{
  "n_layer": 23,
  "d_model": 320,
  "n_head": 5,
  "n_kv_head": 5,
  "head_dim": 64,
  "d_mlp": 1280,
  "vocab_size": 4096,
  "activation": "gelu",
  "norm": "layernorm",
  "norm_place": "pre",
  "norm_eps": 1e-06,
  "positions": "rope",
  "rope_base": 10000.0,
  "rope_fraction": 0.25,
  "qk_norm": true,
  "attn_scale": 0.125,
  "bias": "all",
  "tie_embeddings": false,
  "parallel_block": true,
  "init": "normal",
  "init_std_qkv": 0.0477,
  "init_std_o": 0.00703,
  "init_std_up": 0.0477,
  "init_std_down": 0.00703,
  "optimizer": "muon",
  "lr": 0.0115,
  "lr_mult_down": 3.0,
  "beta1": 0.95,
  "lr_head": 0.00539,
  "warmup_steps": 130,
  "schedule": "wsd",
  "decay_fraction": 0.729,
  "decay_shape": "sqrt",
  "final_lr_fraction": 0.1,
  "batch_tokens": [65536, 131072, 262144, 524288],
  "seq_len": 1024,
  "doc_mask": true,
  "train_tokens": 425200000,
  "steps": 1692,
  "dataset": "wikipedia_en"
}
MLP neurons of a small language model. Each row is named by its layer, matrix (up: input weights) and neuron, and shows model dimensions 192-287. Each number is 128 + 32 x the weight over its row's rms, rounded and kept within 0 to 255.
After each neuron's rows, "fires on" lists the tokens most often at its 100 highest values on Wikipedia text that the model never trained on; "fires after" lists the tokens most often just before its 100 highest values on Wikipedia text that the model never trained on.

L12.up958 [129 127  93 126 140 114  97 159 126 143 124 124 168  64  95 139 117 112 157 101 143  97 138 124  72 139 146  60 117 122  99 107 105 158  99 128 138 107 162 131 138 172 174 101  80 130 146 147  55 161 125 168 142 106  93 109 142 112 146 135  81 130 132 103 101 128 162 107 154 101 138 101 106 159 218 171 160 112  82  84  92  97 193  75 110 103 178 141 146 135 140 163 139 128 114 144]
fires on: "In", " In", " in", "-"
fires after: "\n", ".", " mid", " In"

L4.up767 [102 118 148 148 169 163  91 108  92  81 155  85 128 136 150 149  68 146  61 113 189 189  71  87 123 153 161 115 149 159 147 136 130 124 176 119 109 134 127 161 154 114 119 115 142 121  99 124 140  28  96 153 148 149 115  94 161 117 191 212 158 200  85 144  65 154 114 127  88 139 151  97 127 130 134 145 152 172 112 143 130 222 114 162  92 146  86 125 136 162  95  92 130  95 141 127]
fires on: ":", " the", "ing", "v", "s"
fires after: " In", " Released", " in", " During", " until"

L4.up715 [115 151  93 105 143 162 129 115 107  90 129 107 175  92 154 173  84 131 162 143 166 126 134 109 130  90  91 167 126 130 109 157 185 182 143 168 112 187 158 114 163 172 118 173 138 146 123  72 126 173 109 183 163 111 167  97 122 161 157 112 109 122 138 114 223  74 128 108 146 138 110  95 118 146 120 145 151  92 146 202 158 100  63 110  70  87 153  63 115 134 110 123 126 102 113 166]
fires on: "ur", " general", "ief", "ranch", "st", "ever"
fires after: " C", " m", " ch", " c", " b", " S"

L4.up81 [174 159 115 125  89 130  66 129 107  73 150 163 154 106 143 162 108 173 122 117 221 172 149  76 177 184  84 137 176  80 114 141 124 183 123 103  91 126 112 131  65 155 137  81 131  86 155 129 150 173 116 156 164 141 138 126 150 144  68 106 106 119 123 120 172 132 180 126  66 104  82  87 129 131 115 175 132  57 133 200 119 117 157 112 137 139 145 139 110  93 159 137 159 137 184 126]
fires on: "a", "ense", "ut", "s", "es", " of"
fires after: " A", "a", "as", "A", " S"

L11.up946 [184 152  64 157 167  59 189 111 112 122 106 147 130 149 130 107 131 131 124 108 109  37 142 136  92 189 116 120 152 137 124 171 129 150 125 168 121 143 194 163 142 121 135  74  97 130 131 193 205 118  90 202 120 123 144 143  94 104 138 182 134 126 115 168 127 114 139 138 121 159 130 172 128 177 147  58 139 118 125 135 155  88 154 169 176 114 115 108 107 107 120 103 139  94 116 146]
fires on: "\n", "-", " |", "|", " C"
fires after: " |", "\n", " ", "|", "-", ":"

L4.up766 [170 146  58 159  91  77 115 116 118  83 126 114 151 114 141 125  78 127 156 181 135  94 112  98 106 110  86 149 113 220 116  96 146  93 149  83 129 127  76  76 115 178 140 104 191 135  62 139 113 133 117 116 135 126 197 134 103 120 151 151 134 149 185 134  91 128  94 142 118 110 144 125 143 180 130  88 127  95 178 125 114 100 167 135 169 119  54  83 120 123  95 140 157 147 156 149]
fires on: "art", "ang", "ed", "e", "imb"
fires after: " G", " g", " st", " W", " He"

L18.up612 [126 131  85 152 161 106 122 135 168 190  83  92 156 139 170 153 147 165 136 135  73 125  76 124 131 131 136 125  50 106 141 162  66 125 152 118  89 164 133  95 103 138 125  62  41 148 122  91 200 102 111 159 148 123  67 126 145 109 172  91 101 100 148 131 131 126 109  84 182 135 132 120 160 139 141 148 153  78 160 105  97  93 141 139 149 174  92  83  85  80 160 130 115 134 139 111]
fires on: "|", "-", " |", ",", " -"
fires after: "\n", ",", "\n "

L13.up1238 [160  85 117 126 117 149 143 153  80 156  74 111 112  83 148 112  48 124 170 117 123 118  95 110 141 181  72 113 156 136 184 149 103 162 129  86 192 151 112 111 146  94 101 103 148 136 153 179 130 169 103 117 154 136 134 107 119 140  95 118 179 116  83 128 159 113  94 138 136 128 135 211 139  81 103  93 152 124 137 126 146 148 139 169 149  93 141  93 122 150 148  63 140 170 127  98]
fires on: " |", " ", ")", " R", "\n", "'s"
fires after: " |", "s", " ", "==", " and", ")"

L4.up93 [127 106 145 131 115 180 139  99 138 149 101 134 141 162 133 131 194 171 124 125 151  97 139  91 113 116 121  49  78 157 135  79 141 132 164 103  47 126  93  93  73  67 131 154 126 110 150 137 122 195 224  87 162 110 149  70 156 133 154  89 152 145 141 172  69 126  99 145 130 120 119 120 149 138 135 113 150  23  98 153 175 144 137 130 192 109 104 130 204 121  80 143 128  97 200 102]
fires on: "ed", "ing", "av", "und", "s"
fires after: " X", " allow", " attempt", "k", " H", " J"

L4.up329 [115 146 115 175  96 141  69 152 138 148  80 132 128 133  97  89 175  81 145  77  88 122 101  96 147 132 148 223 153 137 147 154  86 128  75 147 105 145 121 209 154 152 133 143 117  90 131 119 119 120 137 109  90 152 109 204 118  97  89 102 134 162 125  87 125 105  93 157 122 120  79 155 106  79  91 102  98 149 132 117 149 103 121 171 138 196  79 104  78  86 124 113 123  82 138 111]
fires on: "v", "ennis", "ert", "ind", "akes", "ol"
fires after: " t", " Ad", "w", " In", " T"

L12.up1234 [ 71  87 151 113 106 114 145 109 136 107 150  99 142 128 111 153 158 119 111  98 140 121  89 159 124 188 111 147 213 102 121  68 156 128 117 116 133 111 160 146  90 110 126 152 138 175 137 100  97 148 138 138 120 131 116 165  78 125 124 144 129  74 164 164 137 166 169 135 141 111 152 125 107  82 144 127 170 154 211 134  82 134  94  79 161 109  99 125 126 112 109 137 180 141 147  86]
fires on: " |", " was", " is", " has"
fires after: " ", " it", " It"

L4.up354 [130  96 104 191 233 133 135 116  89 153 141 167 161 132 101 103 162 106 114  95 149 125  90 106  73 164 124 123 136 159 134 133  46 124 115 129 102 152 191 147 196 149 186 111 109  58 153 163 100  72  90 100 122 103 114 163  81 156 106  79  94 139 121 168 120  84  78 142 127  67 147 121 155 148 174 157 119 102  93  77 134 165 101 127 206 156 167  99 128 105 162 191 124 146  85 187]
fires on: " first", "le", "st", "th", " second", "ronze"
fires after: "-", " –", " the", "F", " B", " 2"

L18.up650 [186 139 165  99  99 144 147 121  63 106 103 111 223  72 130  85 101 171 119 153  83 147 175 111 118 151 144  81 155 134 127 157 151 124 130  76 162 136 150 133 132 161 147 149 125 164 177  69 129 118 125  98 101 110 163  93 162 114 100 102 158  61 122  93 117 157 165 145 149 120 134 165  71  58 129 175  73  86 140 159 182 115 146 190 183 158 148 104 173 129 182  56 163 144 175  95]
fires on: " ", "\n"
fires after: " |", "|", ":", " the"

L12.up636 [161 141 133  81  32 131 116 147 129  80 158 133  76 163 130 164 123 109 128  85 192 158 122 145 120 180 117 158  78  73 133 103 143  61  92 137 156 114 107  92  86 113 162  71  72 148 113 139  95 113 164 147 121 138 131 126 130  75 161 130 143  73 185  87 132 112 152 105 191 159 121 177 133  90 113 165  91  91 181 169 139  94 181 140 129 138  94 117 187 129 104 115  95 134  87 193]
fires on: "|", " mother", " wife", "\n", " brother"
fires after: "\n", " his", "'s", " His", " |"

L4.up79 [107 150 102 153 124  81 113 112 111  93 160  94 112 155  55 171 131  85 110 117 195  83 112 109 133 117 180 155  70 191  90  86 184 111 155 126 137 119 153 172 134 158 164 122 135 114  92  91 141 115 196  79 158 105 100 107 153 115 146 124 128 121  85 142 146 125 144  42 136 124 120  94 166 206 139 108 111 137 132 144 102 125 153 150 119 132  95 128 114 150  99 141  77  88  69 156]
fires on: "c", "nd", "cc", "com", " draw"
fires after: "-", " 2", "A", " pre", " (", " to"

L13.up983 [118 104  40 109 104 113  71 143 178 159 117 153 116  73 144  87 126 165 136 183  98 146 156 144 127 176 134  83  17 190 147 116 131  33 136 140 164  80 155 100 144 116 116 105 122 152 116  83 112 120 161 120 131 135 126 126 140 174 181 118  98 110 111 124 168 125 153 130 126 141  80 142 131 126 149 107 109 158 125 131  98 154 170 143 138 152 156 166 147 175 144 136  99 130 148 147]
fires on: ":", "′", "°", "0"
fires after: ",", " 2", "6", " 4", " 3"

L4.up338 [175 144 114 115 174 105 115 143  45 174 107 120 132 155 149 140 104 144 115  98 119 148  98 130 137 120 186 145 193 192 180  96  61 109  79 109 140 136 165 199 107 110 172 103 123 123 103  73 123 178 163 133 181 114 142 123 134 127  53 202 136 171 133 152 107  95 132 167 150 117  68 133 104 140 142 141 138 126 105 165 158 173 131 144 125 148 168  86 106  89 124 161  59 100 150 107]
fires on: "b", "art", "eb", "als", "pp", "y"
fires after: " H", " W", " Gu", " w", " For", " G"

L18.up288 [119  80 126 151 139 139 131 113 108 135 109 186 151  94  87 102 104 192 123 125 114 136  96 183 119  99 143  99  56 155  77 134  57 189 182 122 105  98 115 129 125 138 138 176 102 137 153 162  76 160  68 109 153 112 132 123 127 110  75 110 177 114 142 184 143 132 118 106 145 138 200 121 127 105 119 173 121 136 116 127 137 153 123 161 123 156 110 132  78 136 138 141 117 128  51  98]
fires on: "-", "ody", ".", " She", "a"
fires after: "\n", " J", "-", ".", "ess"

L19.up1147 [ 94 144 120 141  65 156 111 106 150 129 134 128 154 142 134  86 174  97 106 140 124 121 134 112 151 147 104  61 132 131 127 112 182 191 121 116  80 162  85 110 107 122 159 105  95 147  74  87 133 114  74  79  64 103  71 140  81 121 137 131 126 106 158  99 171 128 187 120 168 135 172 101 170 122 133 118 166  77 217 120  95 168 115 177 127 203 121 106 136 148 161  95 103 171  87 150]
fires on: "-", "|", " CD"
fires after: "\n", " |", "|", "M"

L13.up1111 [142 102 157 122 146 128 105 155 144 106 150 102 158 135 129 121 142  90 111 124  84 156 138 144 124 124 114 155 112 146 110 143 142 166  89 185 125 122 126 161 149 156 125 117 131  96 141 115 131  91 135 137 148 211 181  95 152 109 155 122 122 145 154 137 105 158 169 119 137 132 110 100 163 117  60 144  99 119 155  83 101 164 119 151 203 148  87 129  83 143 101 111 131 132 108 110]
fires on: "-", " |", " and", "|"
fires after: "\n", ",", "NG", "US"

L4.up523 [ 87  72 167 127 146 120 138  84 135 121 161 145 137 170 139 106 122 103  94 160 169  85 135 105  93 136 124 147 121 109 120 105 105 131 145 163  93  81 154 159 111  65 126 140 168 108 111 140 169 115 106 132 172 110 108 104  82 169 132 174 122  95 160 165 103 121 146  77 151 184 132  70 122 153  24 117  93 155 104  88 112 155 155 190  63 151 100  68 139  55 158 114 156 169 135 168]
fires on: " of", "le", "one", "ra", "ne", "ent"
fires after: " E", " A", " some", " As", " part"

L4.up1164 [108 155 103 115  59  61 118 110 147 132 139 164 184 108 154 139 108 117  93 162 147 127  90 130  46 104 106 136  77  81 115 165 127 106 138 105 100 144 130 135 120 162  86  92 140 158 193 113 121 166 143 103  98 117 110 123 127 153 113 163 147 109 115 141 198  82 105 117  54 186  94 120 164 119 116 163 121  88 146  81 154  78  56 108 143 156 125 151 139 136 190 147 173 115 130 140]
fires on: "8", "0", ":", "os", "6", "4"
fires after: ",", " Christ", " And", "raph"

L11.up844 [100 114 117 123 163 130 179 166 139 125 121 107  75 195 153 188 108 113 184 118 147 118 152 137 101 148  52 102 172  83 163 114 159 140  88 179 207  89 125 107 186  77 101  81 143 123 156 115 180 143 120  89 125 106 114 167 160 132  84 114 161 120 153 142 124 142 104 139 165 178 149 113 147 145 137 154 126 135  88 160 187 126 104 179 128 126 191 187  97 116 166  98  90  19 185 123]
fires on: " |", "M", " M"
fires after: ".", ")", " ", "==", "%"

L4.up849 [129  90 113 181 134 139 115 131 152 101 162 159 106 115 146 148  64 116  88 157  87 108  83  89  94 123  85  89 139 120  98 101 118 184  56 151 152 121 121 113 130 112 111 158 157 172 166 198 158 141 169  89 157 124 100 151 122 107 139 134 194 180  84 126 151 152 107 149 188 139 103 165  99 140 103 131  83 134 122 107 198 115 148  95 130 110  77 138 103 125  90  76  66 125 150 104]
fires on: "or", "=", "ig", "ord", "arri", "th"
fires after: " b", " w", "\n", " W", " m", " 6"

L4.up56 [ 88 155 127 109 147 133 117 125 111 146 154 121 113 133 129 129 146 150 104 171 135 127 127 168 112 218 141  79 199 127 146 122 100 157 119 105 135  64 160 175 148 150 127  56 145 152 149 140 146 119 145 104 207 124 108 140 126 152  57 152  91 170 123 176 161  95  93 149 167 165 148 110 117  83  97 100 179 159 113 130 139 135 157 110  91  92 137 127  93 120 180 155 114 136 155 136]
fires on: "\n", " Mus"
fires after: "\n"

L4.up1256 [125 109 122 137  91 120  84 159 184 181  97 148 157 117  96 103 111 160 152 117  89 132  68 152 106 130 102  65 110 148 129 127 134  88 148 157 182 138 101 121 173 141 126 117 130 142  96 105 132  89 100 191 134 129  96 139 145 127 168 114 164 160 119 135  86 197 104 114 111 124 151 104  91 138  68 140 147  87 130 161 149 179  97 146 116  55 100 104 138 132 103  96 117 122 158 102]
fires on: "v", "om", "as", "ab", "s", "t"
fires after: " In", " Ad", " (", "C", " D", " occ"

L4.up795 [165 157 116 141  94 127 102 158  46 119 108 130 112 105  88  83 104 131 165 113 166 123 107 153  97 164 187 127 153 113 111 122 125 193  85 165 107 100  93 149 155 132 112 102 131 123  72 136 109 109 114 105 108  85 107 122 121 149 137 205 160 130 146 123 168 119  96 146 137 190 155 126 123 149 127 114 146 129 165 153 142 153 139 161  63  83  83 170 159 100 163 145 113 126  69 139]
fires on: "\n", "m", "M", "it", "ing", "act"
fires after: "\n", " (", " T", " t", " cont"

L4.up350 [160  75 111 123 118 121 139  55 111  46  83 131 162  61  97 186 125 160  79 148 111 182  51  65 153 146 109 142 184 166 170 135 155  92 100 136 120  93 145 159 134 173 113 138 111 132  92 155 158 139 135 110  86 110 128 147  77 125 164 120 120 173  99 200 135 163 101 139 100 106 116 117 105 151 128 119 133 170  42 121 127 132 148 176 131  99 100 116 159 128  78 131  90 102 130 117]
fires on: "h", "g", "w", "b"
fires after: " (", " In", "A", "-", " re", "h"

L4.up480 [ 85 102 184 105 153 136 152 124 134  72  86 141 118 152  80 128 127 135 155  87 201 122 123 114 169 134 155  93 121 128 161 134 102 104 123 170 117 124 152 181 139 145 160 130 182 114 117  86 100 129 136 120 128 145 148 106  94 160 124 134 114 132 199 125 185 152 154  84  88 131 137 150 135 137 138  95 157 136 116 147 137 131 123 110 136  79 120 110 142 187 135 132 131 119 119 112]
fires on: "es", "od", "e", " part", "ed", "ace"
fires after: " K", "M", "R", " com", " N", " p"

L12.up181 [136 178 154 153 186 153 125 149 125  91 151 106 143  69  83 151 141  91 163 151 148 133  98  95 166 130 108 148  97 124 144  99 167 175 129 135 167  67  94 144 162 137 163 169 118  61 114 112 148  98 120 182 145 103  83 205 139  98 147 132 111 126 127 137 134 196  88 137 130 161 176  99  94 158  99  65 103 114 112 106  62 135 139 110 122  89 111 114  62 108 127 168 131 115 143 117]
fires on: " of", "===", " Pr", "r", "ubl"
fires after: "\n", " one", " P"

L4.up7 [137 168 180 107 148 116 132 110 110 116 108 136 134  95  95 199 154 101 111 138 153 171 144 136  91 101 121  90 135 149 132 117 158 145 159 168 140 173 147 115 109 102  62 110 107 158  54 187 121 185 121 105 172 135 159 128 107  69 183 139 136 146 181 126  73  78 113 136 158 127  89  79 143 113 161 129 160 123 108 126 149 171 140 209  87 148 160  86 154 100  92 146 130 109  62 143]
fires on: "ile", " that", "ow", "ate", "ill"
fires after: " f", " L", " r", " R", " C"

L4.up267 [ 88 120 118 183 171 170 110 170 112 119 156 111 159 109 128  96 127  81 110 168 116 132 101  91 111 171 191 110 128 111 119  88 139 101 144 131 162 140 191 163 123 123 118 112 130 114 124  98 109 166 116 160 141  87  70 151 146 183  68 186  94 100 153 142 152 109 118 159 150 174 132  53 134 159 146 127 114 100 169 155 149 127 136 148  80 101 114 162 165  87  52 155 115 131  83 127]
fires on: " —", "G", " expl", " insp", "====", "|---|---|---|---|---|---|"
fires after: " |", "\n", "==", "D"

L4.up1048 [107  89  78 132 132 137  64 100 132  76 122 110 165 126 138  74 137 138  85 132 142 167 111 107 162  98 116 131 164  98 100 129 117 174 132 170 139 170 130  91 112 126 103 126 182 109 168 169 176 146 133 106 127 128 143 166 126 116 160 137 151  91  79 119 159 105 129 121 142 138 183  76 114 108  68 101  86 181 138  67 172 158 132 164 135 193 175 101 126  41 102 167 118 134 132 156]
fires on: "it", "at", "i", "ar", "or"
fires after: " L", " Th", " S", " l", "L", " sc"

L13.up760 [ 95 116 156 132 206 121 106 113 111  96 173 150 181  88 131 135 179  34 183 171 126 153 129 132 120 139 133 119 130 105 141 120 148  96 122 192 140 151 163 107 103  97  86  97  97 105 157 148 131 125 122 194 136 130 173 118  67 170 112 119 181  88 103 103 141 225 169 127 153 104 167 109 175 128 151 132  68 115 142 151 131 113 159 151  94  89 139 175 116 117  40 148 123 144  99 117]
fires on: " 7", " 8", " 6", " 9", "om"
fires after: " |", " wh", " of"

L19.up1260 [108 111 150 129  98 126 149 151 139 106 157 183 169 103 149 116 146  97 160 138 109 118 123 121 109  86  78 124 132 148 118 134 118 153 134 137  97  94 188 138 117 124 204  47 106 112 150 162 104 107 141 106 177 186 154 122 178 199 208 167 153 119 131 148  90  84 122  96 129 148 103 180 186  85 129 121 146  98 120 169 175 164 128 183 119 126  74 160 119 110 132 166 112 112 139 170]
fires on: " R", " E", " A", " C", " L", "c"
fires after: " |", ",", "-"

L12.up946 [127 117  89 170 139 121 130 115 116 108 127  72 134 123 135  78 119 123  93 122 132 146 103 141 220  92 166 108 102 167 142 167 168 135 152 165 157 137 129  89 160 209 161 163 159 126 191 167 126 157 131 111 103  56 124 128 129 142 140 144 133 136 115 140 131  51 107 112 153 135 128  91  77 131 128 132 125  76  87 138 150 131 158  99 181 154 162 115 190 137 114  90 120 153 104 126]
fires on: "\n", " of", " ", " ext", " |"
fires after: " |"

L19.up714 [121  94 133 111  79 135  51 136 148 124  85 166 151 142 135 160 121 124 196 184  79 123 114 131 153 183 141 116  92 117  92 127  80 177 108 145 127 205 159 146 138 119 203  79  92  81 146 172 172 112 118 135 132 177  84 101 163  89  99 177  74  85 103 105 161 143 108  82 137 165  77 151 109 119  91 153  96 147 118 133 145 153  98 101 159 159 113 108 164 128 140 100  86 164 189 143]
fires on: "===", "==", "====", " |", "-", "|"
fires after: "\n"

L18.up1236 [ 44 190 125 130 126 124 194  79 144 123  74 157 129 178 136 143 102 123 180 166 105  57  84 117  92 161 104 104  93 131 106 144 123 148 117  75 151 131 164 179 112  87 142 107  98 218 153 114 150 166  65 120 155 115 122 124 129 135 173 148 117 162  95  81 114  96 126 117 145  92 147 136 125 152 101  67 163 145 174 132 150 152  91 174  82 137 113 138 163 103  57 162 132 143 147 114]
fires on: "-", ",", "|", "=", "===", ".,"
fires after: "\n"

L4.up189 [162 122 183 185 141 132 160 123 158 130 106 163 117  61  81 114 146 130  92 104 163 130  88 136  78 167 132 114  98 107 121 127 176 121  92 154 114 129 112 167 192 120  85  89 164 157  87 132 144 224 143 196  98 115 127 168 113 142 118 109 109 135 139  79 105 141 147 162 142  96  95 124 182  89 103 134 155 130 169 127 143 120 113 102 133  87  79 128 152  61 176 138 109 118  92 146]
fires on: "ron", "it", "iety", "ant", "ion"
fires after: "ad", " un", " soc", "Ch", " Un", "al"

L4.up798 [152 129 181 109 109 101 109 139 133 108 112 128  87 164 118 152 124 133  71 115 181 171  67  95 182 123 119 146 161 133 111 148 150  58 137 114 133 138 131 144 143 178 128  91 152 116 128 185 129  87  94 141  95  85 102 141 108 171 133 120 137 141 131 114 110 134 173 106 133 113  76 121 177  77 154 115 162 132 101 134  80 118 150 118 134 169 208 114 110  61 130 209 164  87 113 142]
fires on: "=", "tern", " that", "s", " or", "t"
fires after: "\n", " In", " in"

L13.up691 [116  98 114 134 129 115 149 146 130  80 132 148 144 101 168 137 125 118  68 137 143  92 115 109 218 119 144 170  96 122 130 133 181 106 173 143 113  99 140 141 108 142 128 187 113 126 183  92 104  95 130 107 127 129 144 123 114 155 109 184  60  96 108 124 151 171  69  69  93 133  91 131 169 169 121 176  77 108  97 113  99 139 114 147 145  81 100 106 138  94 110 110  59 128 106 101]
fires on: " ", " |", " as", " the", " \""
fires after: " |", " ", " in", " the", ","

L4.up502 [142  98  86 127 171 151 109  94 137  90  86 149 117  85 134 121 157  69 142 156 169 123 144  80  90  74 107 177 124  77 127 109 141  88 109 118  77 129 121 167 110 145 149  66 170 155 153  90 107 150 109 152 165 106 137 111 118 133 111 154 107 123 173 140 117 112  72 116 148 136 160 141  89 107  78  96 106 145 180 143 159  89 127 129 120  74 121 182  54 173 140 142 159 123 173 116]
fires on: "8", "9", "7", "ent", "3"
fires after: ".", " Red", " conc", " Grand"